MLP neurons of a small language model. Each row is named by its layer, matrix (gate and up: input weights) and neuron, and shows model dimensions 16-143. Each number is 128 + 24 x the weight over its row's rms, rounded and kept within 0 to 255. Numbers have three digits each. A neuron's up and down rows have the sign that makes its largest values positive.
Before each neuron's rows, "fires on" lists the tokens most often at its 100 highest values on Wikipedia text that the model never trained on.

fires on: " at", " on", "at", " co", " for"
L8.gate505:115166084080115108093117095140087123112138092107183124103105102135120127125126087138126165123174097107117126118112087094135164109133114120158181048117098177143123164164164112156128131123127138106109164134136113135161169084148155105117123100144127110110088117140110112119117155149142113138091102121095082151145148142152147086139118087111166118116161127153171123101134152143146116083168
L8.up505:114155117122114132138135162134153159139123094143107109114120157152134104143128154122102132077094113116173122134098074151087155114126116114159155126155096107130139133173100049115134156103193158155125134109174116125109128139106103122136102152158107143142127145133145114121125176139089133107134105133142137155118132139117176164127087116140141120125104128063163125123130165105124153129088

fires on: "st", "b", "\n", "est", " she", "pr"
L5.gate271:197098139104139133143112141127121136146128165143087097109155097103098098117073111116091138125120129123111152121141143149148126097090121141163131150109140075170137124129109073155105135172138128137140181135118121141165173150084139097148147118093108131108135147149113117183135147103099168146141109153130152143120094076166074102115096133153132149112132119160129129135123157125098137121140
L5.up271:155138118090141123125135160088105095116066134149138133155140124073123151149146128125131111172101120132106138109143111137139149151111112123074087153129183123154089121093151112101119116159122111107116152091141128151146134132115122115079117131109126074144159089106099159139111120113082161153139146114117123111088106096154108133145113139118134146130138141104122122121106157133155140072160

fires on: "\n", "ol", "pt"
L8.gate562:087143150138116088127126162155116101141153099138107127143089111148151114090106144123087102133163152112106125110139162112147139119114160159163143114134132158143157145108140124148103159101121139144111108131142083117120122121167117094108124150107115111126107128128114137143114146113178123133096172152101108164116142107092109132108112118111091129133126159117176114134086127120099136131161
L8.up562:112108152135130100155145121087148156113163073134113098154087092104125136140134113082141128146133123143137191153147129113086156160163129112119101134119132110121121127100116126140103126137156149107128152131093139120085176115115141156133111165148129093151152121108113137117120124115156128105158143136129178137141137116115161128145150147131153117109107125137148199154116151154135139076109

fires on: " |", "|", "-", "ate", "ase", "ed"
L7.gate105:117061141101167092149071157100141124155127126100150121089132086138138123132107151133131128158119137149166164111153094102170132167142122113138186126140147151138114150114120091150094117067109141130183123139118112077122155145128149108125119097141088139134104124147092158155134151146106164117119122123121159118089122110122142114136160103121106125121133139082147155127141138140121165159081
L7.up105:165145127137197107122123117145122130150105157149156081129138165142107157121145155167143151138162123123152131188096092118115142127133165068138118113114103118127149162132143132100098125126118109096132125147163175173147120105133115132151137093157132146118131143099182128165130154101083124139154117140187098166139089145124138127104122096127155135134105093115130096211134146145170154135112

fires on: " of", "o", "y", " to", "–"
L5.gate488:144134147139060151175129121139099137135123148136153180117048077094125131138148139159127120152085158139093096187125145096135110088101125126150148080160133159107104085113136119152122151112141122136167164098136123100177156124184101127088151191120074128102070107164118135093132175122115182123099127133123145099127139158132134139123129129128145126138133137104117147115114145112123136115146
L5.up488:147126145130102126157088149089118097154135157173117136119135124123081096109117161118127098118139140156165127106123125088106198091142103099147140065165148139120144112159125131132132137173162138120130085139174140143109133109164153185186113112103108097115104097133097117129138159150106129146138124158101147165097077132066165117090114115122115128091164140156156142154152123157149168093166

fires on: " |", "i", "\""
L7.gate342:153092108124094107143082116127148117147129149123138114111130119117135152122142103131122169151111141177142147114114152128107138086181141095118135111151137098115118108133114142086104109140144153153124173160124151123118105108109117147141121127135128081128099176134129164081184135140145105133075124147130144073112118121155146141101183137116157086133122092112153174101087128143128103116085
L7.up342:097159096151141153134140090109089148125153087132113111130140140122153143114133101152135144103099184142141124091124103119136162100129129129156115156132108140105127109131117120149118111130148078109115099085163120193170163160112148148119134143130134084125129093149131117175145139147168114125104162131091126099134104116142142103173144113124128144122126128150136121136113158109140156072157

fires on: " |", "ation", "ruction", "ition", "ing", "|"
L7.gate284:098067218083161133130128127131142142139152107132141123089125133144144107094088157172130099088131142132168109086121085150154109133119092098156125110121146160132174107114132126140080128070120069143086153176153149128157143116082119129140124138145138166118123180111135131182161146153131134122158147167109156108132158106141143152116089161133120107122154103082114116116133144167119156096150
L7.up284:155151133119144125125119109156129130147135071110146154121126094160147103139130163176146131071134141122107146153150171131126143190161150106151141142087123123142120149120124150196148148153145143140131107123110132134128070138124179121129111127107062110145138131114138132163110184131125134123147087141156119145152121127131122136126102084088126156117099150147135136143144173137185150127124

fires on: " |", "op", "\n", "at"
L8.gate481:110093112087148134147141113117123136136175121158134114129074182103135174079115145106155164179177169138198123111109140118196086136109141165146103102157106166127139170118169156168151140129120127140113108145087173116109138158105151119163120138123128099162169109107065119051150129127103161094102104138117103096117122117106131125087139133139105119101115127153172149112076145126109106128163
L8.up481:145123102124115118173155137109144083086157104137120122155166141125171151083186091126093105164148174097137145148153149120153113124128097170134093094120163108099127118146150135138139125101102136134116122124130140101126164139087176164147124134121079060152156115132174154136156114143121071107143131135199092109126109133138111134136147147148145088114079130161125161124081159124110134103115

fires on: ":", " |", "',", "0", ";"
L5.gate166:107198129128101095137134136168137140134173109129110124140111117131150151118156092177164129158157121147121098148133111099128111139134155129148113094112086129147111111118133160140146139117106130140101154129129117136137113132111119136118118140122096137166138117169149108085101078128115111096124147126102143155144123119122149156132115071115150127105158177151121137163089176172143173177131
L5.up166:137143107105143127128161144114104131070086137101133096152141132158125171162154099142147131125146140140134141107122141101112155136130086101145122138146126112083136118131122116153102133121142147076120094121134152085204131130114102113114099096116145138163095096131106149143123130164144121109096115122095112129156139121116164094124122089141131109151129136092137115123111162157153071171096

fires on: "en", "on", "an", "est", "hern", "as"
L5.gate181:132131156140106098121117111103107095155135137163136157162120107114114106118100118122151156119104171116121130107106131091116146136072078097105204135134168135106144111113091131141142159143146099131151146178127160113138109138184113108123135147107164153098103179110107140133145120100088064125108147104162114111134131135152117163132164153124085098112103124157145145109126155120161162098153
L5.up181:150115139110084112106158148137155072124134124127119144116129138107163091093119174151146186114119081143140093154141109152134109100131102142132099169119119137107173105146135118118144132169119113140114092105121145156192156128106137088145129135114157163147109138121186113184113138105146114128134076130149173121135126143149114122138150140115152093141167134150110137134100115135127064112092

fires on: "en", "op", "an", "ple", "le", "\""
L2.gate268:135119126139123166090146121144158091148144168137098129123092119155138058098114153127144140122131131127139104110161146103113159153109116095111157125075136117120155089136133131127129112085155172124170145132102145100111143110187113088137139116154187107176136126133133153158096112135127148167103116129159177092159112123202084109112110131134103138134149117120135090126120123147112134133142
L2.up268:092111172130079111123145135115131095115172166123116150172153142145108113095084137128140137140140148140135149157161173156097125168145133114114104130154124116134148082137104106137134130125119172175091070144125135125115135118134086096120132113124166169098148125138102125149134112147112144087090092121135121079138154159147139141120104105123092113156137105142148115117163088124098111148103

fires on: "\n", " an", "est", " a", "er"
L6.gate490:152150146075112133158120102154158114166171137145093126119151098133129126195139144086124159115116121105144111136167116121143092112092144105137138142114110100165154094119142130153144116113088128142125171116119066157125132157135121126181111124137084143126145117127155114128134142120112165141119094111113150157113110136171129137107099166117129091120099091079112154140105105104118145113085
L6.up490:136174141111098151137137122096127125125097131126142149184081111145111131118145120169145111148133096186149137147091143083106130178177124132161139124155113114116132144161136113157107076156121142114177116101136155140111127118097173091116114167119099117134151140121095088133130105089133132131134124108126143132114095140139148094159107109132136152127139117157113156118119116079121113137120

fires on: " form", "ist", " own", "ed"
L7.gate54:123143137131168141121113089125160118111093105119131119124074140126131116111149142115093138147133136113096104137119100139078159151161158114128122147121103146145181134148088114160111145128137158132142159077091160162136109098155145138115109097138091132138178103116091081151142173107138184139173084165141150178151174125127103183133116135116139154169118069104155104131074163173119101109125
L7.up54:136124090137138149131103164175151120099098092142131080161160112155149101127100154122104123152099109116123092160083136150074141105158164106156113140129085115137119138076080139124123101123132125142140128096153133128137137102115172134121099105146115152094121114146148094135125184119141106148118128089084145160117149083114095128118108163163116131101148120125135166143108139141145135115104

fires on: "ch", "c", "ir", "ash"
L6.gate318:142119137127089108166118115105086128137104117115124117141115110167140143130145144104137082068127096132122116113121152146061150123141141106111114145126159140179134095096129113119110134093185136095134139074138102156119151158143119135135127140109148095157100159101111146126147175097170132125122083131108141072147128141129144128099103161102152146114110150129142139111170117146147130151121
L6.up318:183066124165111114095131094135136176157131128127121101125169164170171126132128135075154145101108124115135143128084124132151112089144080143140142138100138088132141105101174161132108127153164116162131141140131142101124119162138143124132155117076123144121159147134080115088105139144164148147125130131141151129133120125094133165093122101112141139179136139119172155127150139106130109128169

fires on: "on", " Con", "l", "n", "e"
L2.gate436:118111164150138103146114112074133111124136099107113200131068117145128178122152136124120146111129126139078129131114132153174147169137115165139124156157139151108120122140124132105133128161135129162122148161081130159112147083112108150121140135156109147074137105122167132097167081155105103158136118147110099128092166138101114143154149105133138134129131139124156153094102107116116118149111
L2.up436:093119196125096131085134147107154150070122141140167201142153118135161125154147164169137056146146118127129102105110114118060122147120143110119110106084124144155128111128145136156113138135147151184074110147127095138121140109148120146151115160193153152138132123152096124096125126116129135151124130116150099149152143105100133138075166119103166108110137129092102108131120114110110104125136

fires on: "ou", "if", "in", "oun", "iver"
L2.gate526:170110099132091147160128086127151134138112111112165060168119117132108129094126082129149119151141137131089158112122132115127115129108145139092126105115163166160096131121126101112119114150164142135123143128102144120116100143118121127122107147112156085142119114155168139140147168135131148135128127108129110132151133140123132092104141128134165086132114142153161130121145137125123140114078
L2.up526:157135148106132098100121112091116137143165099099115103160111139133141118106174131153125149139165110142146143128116091145150104152121096149141180118136131137109096121097112140120098132143109105144097164148161177187212132134128159133107128108122143118122154129136123117127121141154088118127092112178131104152131116149100146117101143135151111118157133147075154107123111089130088144107091

fires on: "f", " |", "m", " ref", ";", " comm"
L6.gate49:153106093101118125119116173143119087158121134144151099094127118116136155118164116146159179177145136115122153154116125149147106144136100137125128115185109112151107124120139136120154123106134143152115139116110154103137131133085135132102137106116161088164128110166109097114149114137105130089156200095164115140118124065159173142131078100146116143107161131126129087131145114165100130085130
L6.up49:108143159128146139157161130114089148149132155134149150155142125111134181125121136144154142161107157130117132093102141098143147143138192133140114131118104149148138105166148107139120180124105076119141115106108125140142147141112176073109163121130115141164126094086152136143090109145115101123159213133155129136154095103122130089152123137168118158180174133111114137116101153173137091137079

fires on: " |", " c", "U", "s", "or"
L6.gate441:131141108122166098104126120120158138131144115122110151118103138125114136096148105122149089116146114123172156126152158176141145139127144127132104111113127079118133137097129136114127109151144127154149140123146127143103129155179145093130132139148150138117110141182156118141133110156165102175124094207165117104139098130133119166050145179136162092141152135109153099154117124099151117164083
L6.up441:141093161093119106136110114124119138111127099112130143106134143158105122120133133116108112145117124173156108135122141107175124139118139099163165149127166106114141152135165119106144150104115123114123150118109132141148119157099147109141122175119110152157155134080122160140084121137142168143131127113136124121127165099129129133157146140126144115141132124123101083117153142100148094140139

fires on: "s", "or", "an", "on", "a", "ans"
L7.gate13:136146131131117091121161132115148129132127093132149146089120147117143111153127123131124105093094106096120143154105149132136167131066115142134114136158062132149132142134145152159094122147154106135126171155120147116097124136092184118156118155087131161156103140134126156115133157161088106162094155144133154124096063107141154171119129112112136142141141128144145114181122126114134097166125
L7.up13:117109149132152127094129111104132162097151145157115128146162126129123120154101116104161149127123118130146111158106093129149106114161124144107133150123145138121109125134139069130079186164146118152151145122086142125070099156090159126162148128120139134118152144129093144116107118156100127148137147162107097124114129175129131108128136130084087110135158106129127076145120141138146123145163

fires on: "oss", "i", "oc", "im", "ons", "por"
L7.gate351:097099164101155100125122142160111103124118085139120085113115156110109120143141101152084107143132139100151142114086145149110141090144122152125081170134121157165100150120084136159102107100101142120138116170104105143118108128118098118113115095135148133165076126059109137152127159113174094108090141121118143138139131134131163157146084159118108117139124114101096094085072135112126104142125
L7.up351:121114152093118129146161109137097130150135107167128135169079095134136145101145146150119142136090141176142102114131137161152123133147129149137139172104093160135118119134104099143117086154198146112115135102129081140112145137113150126075108121141082158109124103171104117144112118128124165089051126087101162130115119122116097145118111099133110147088153123113133108125111127090128125112131

fires on: "ed", "g", "ing", " +", "ase", " Ang"
L7.gate173:122091123128135128102112125165126149162148110108120138177128105091113090116126159131129136111112119141167165142085105101127134123141109124130099135099131158116120110093117126148133132144150111126152132122109090090136116113188149134115112107122095074130117148137153108103085102093137122164104113121100122076140141135141141139127136104145133113118092100160133128119171127139130130137127
L7.up173:132112109138105120156111171176163091118117150103175124134108073116107172129126113094137153109146139121155137117151139175102138139132154141158165135125143143092171110134117152107137091104125095139126124159118116125114112099144092138122123113115122147090145140150136124151137072109130154081129066117090098103144157143162144111196094136166125133112124147145132155132086130099107139144106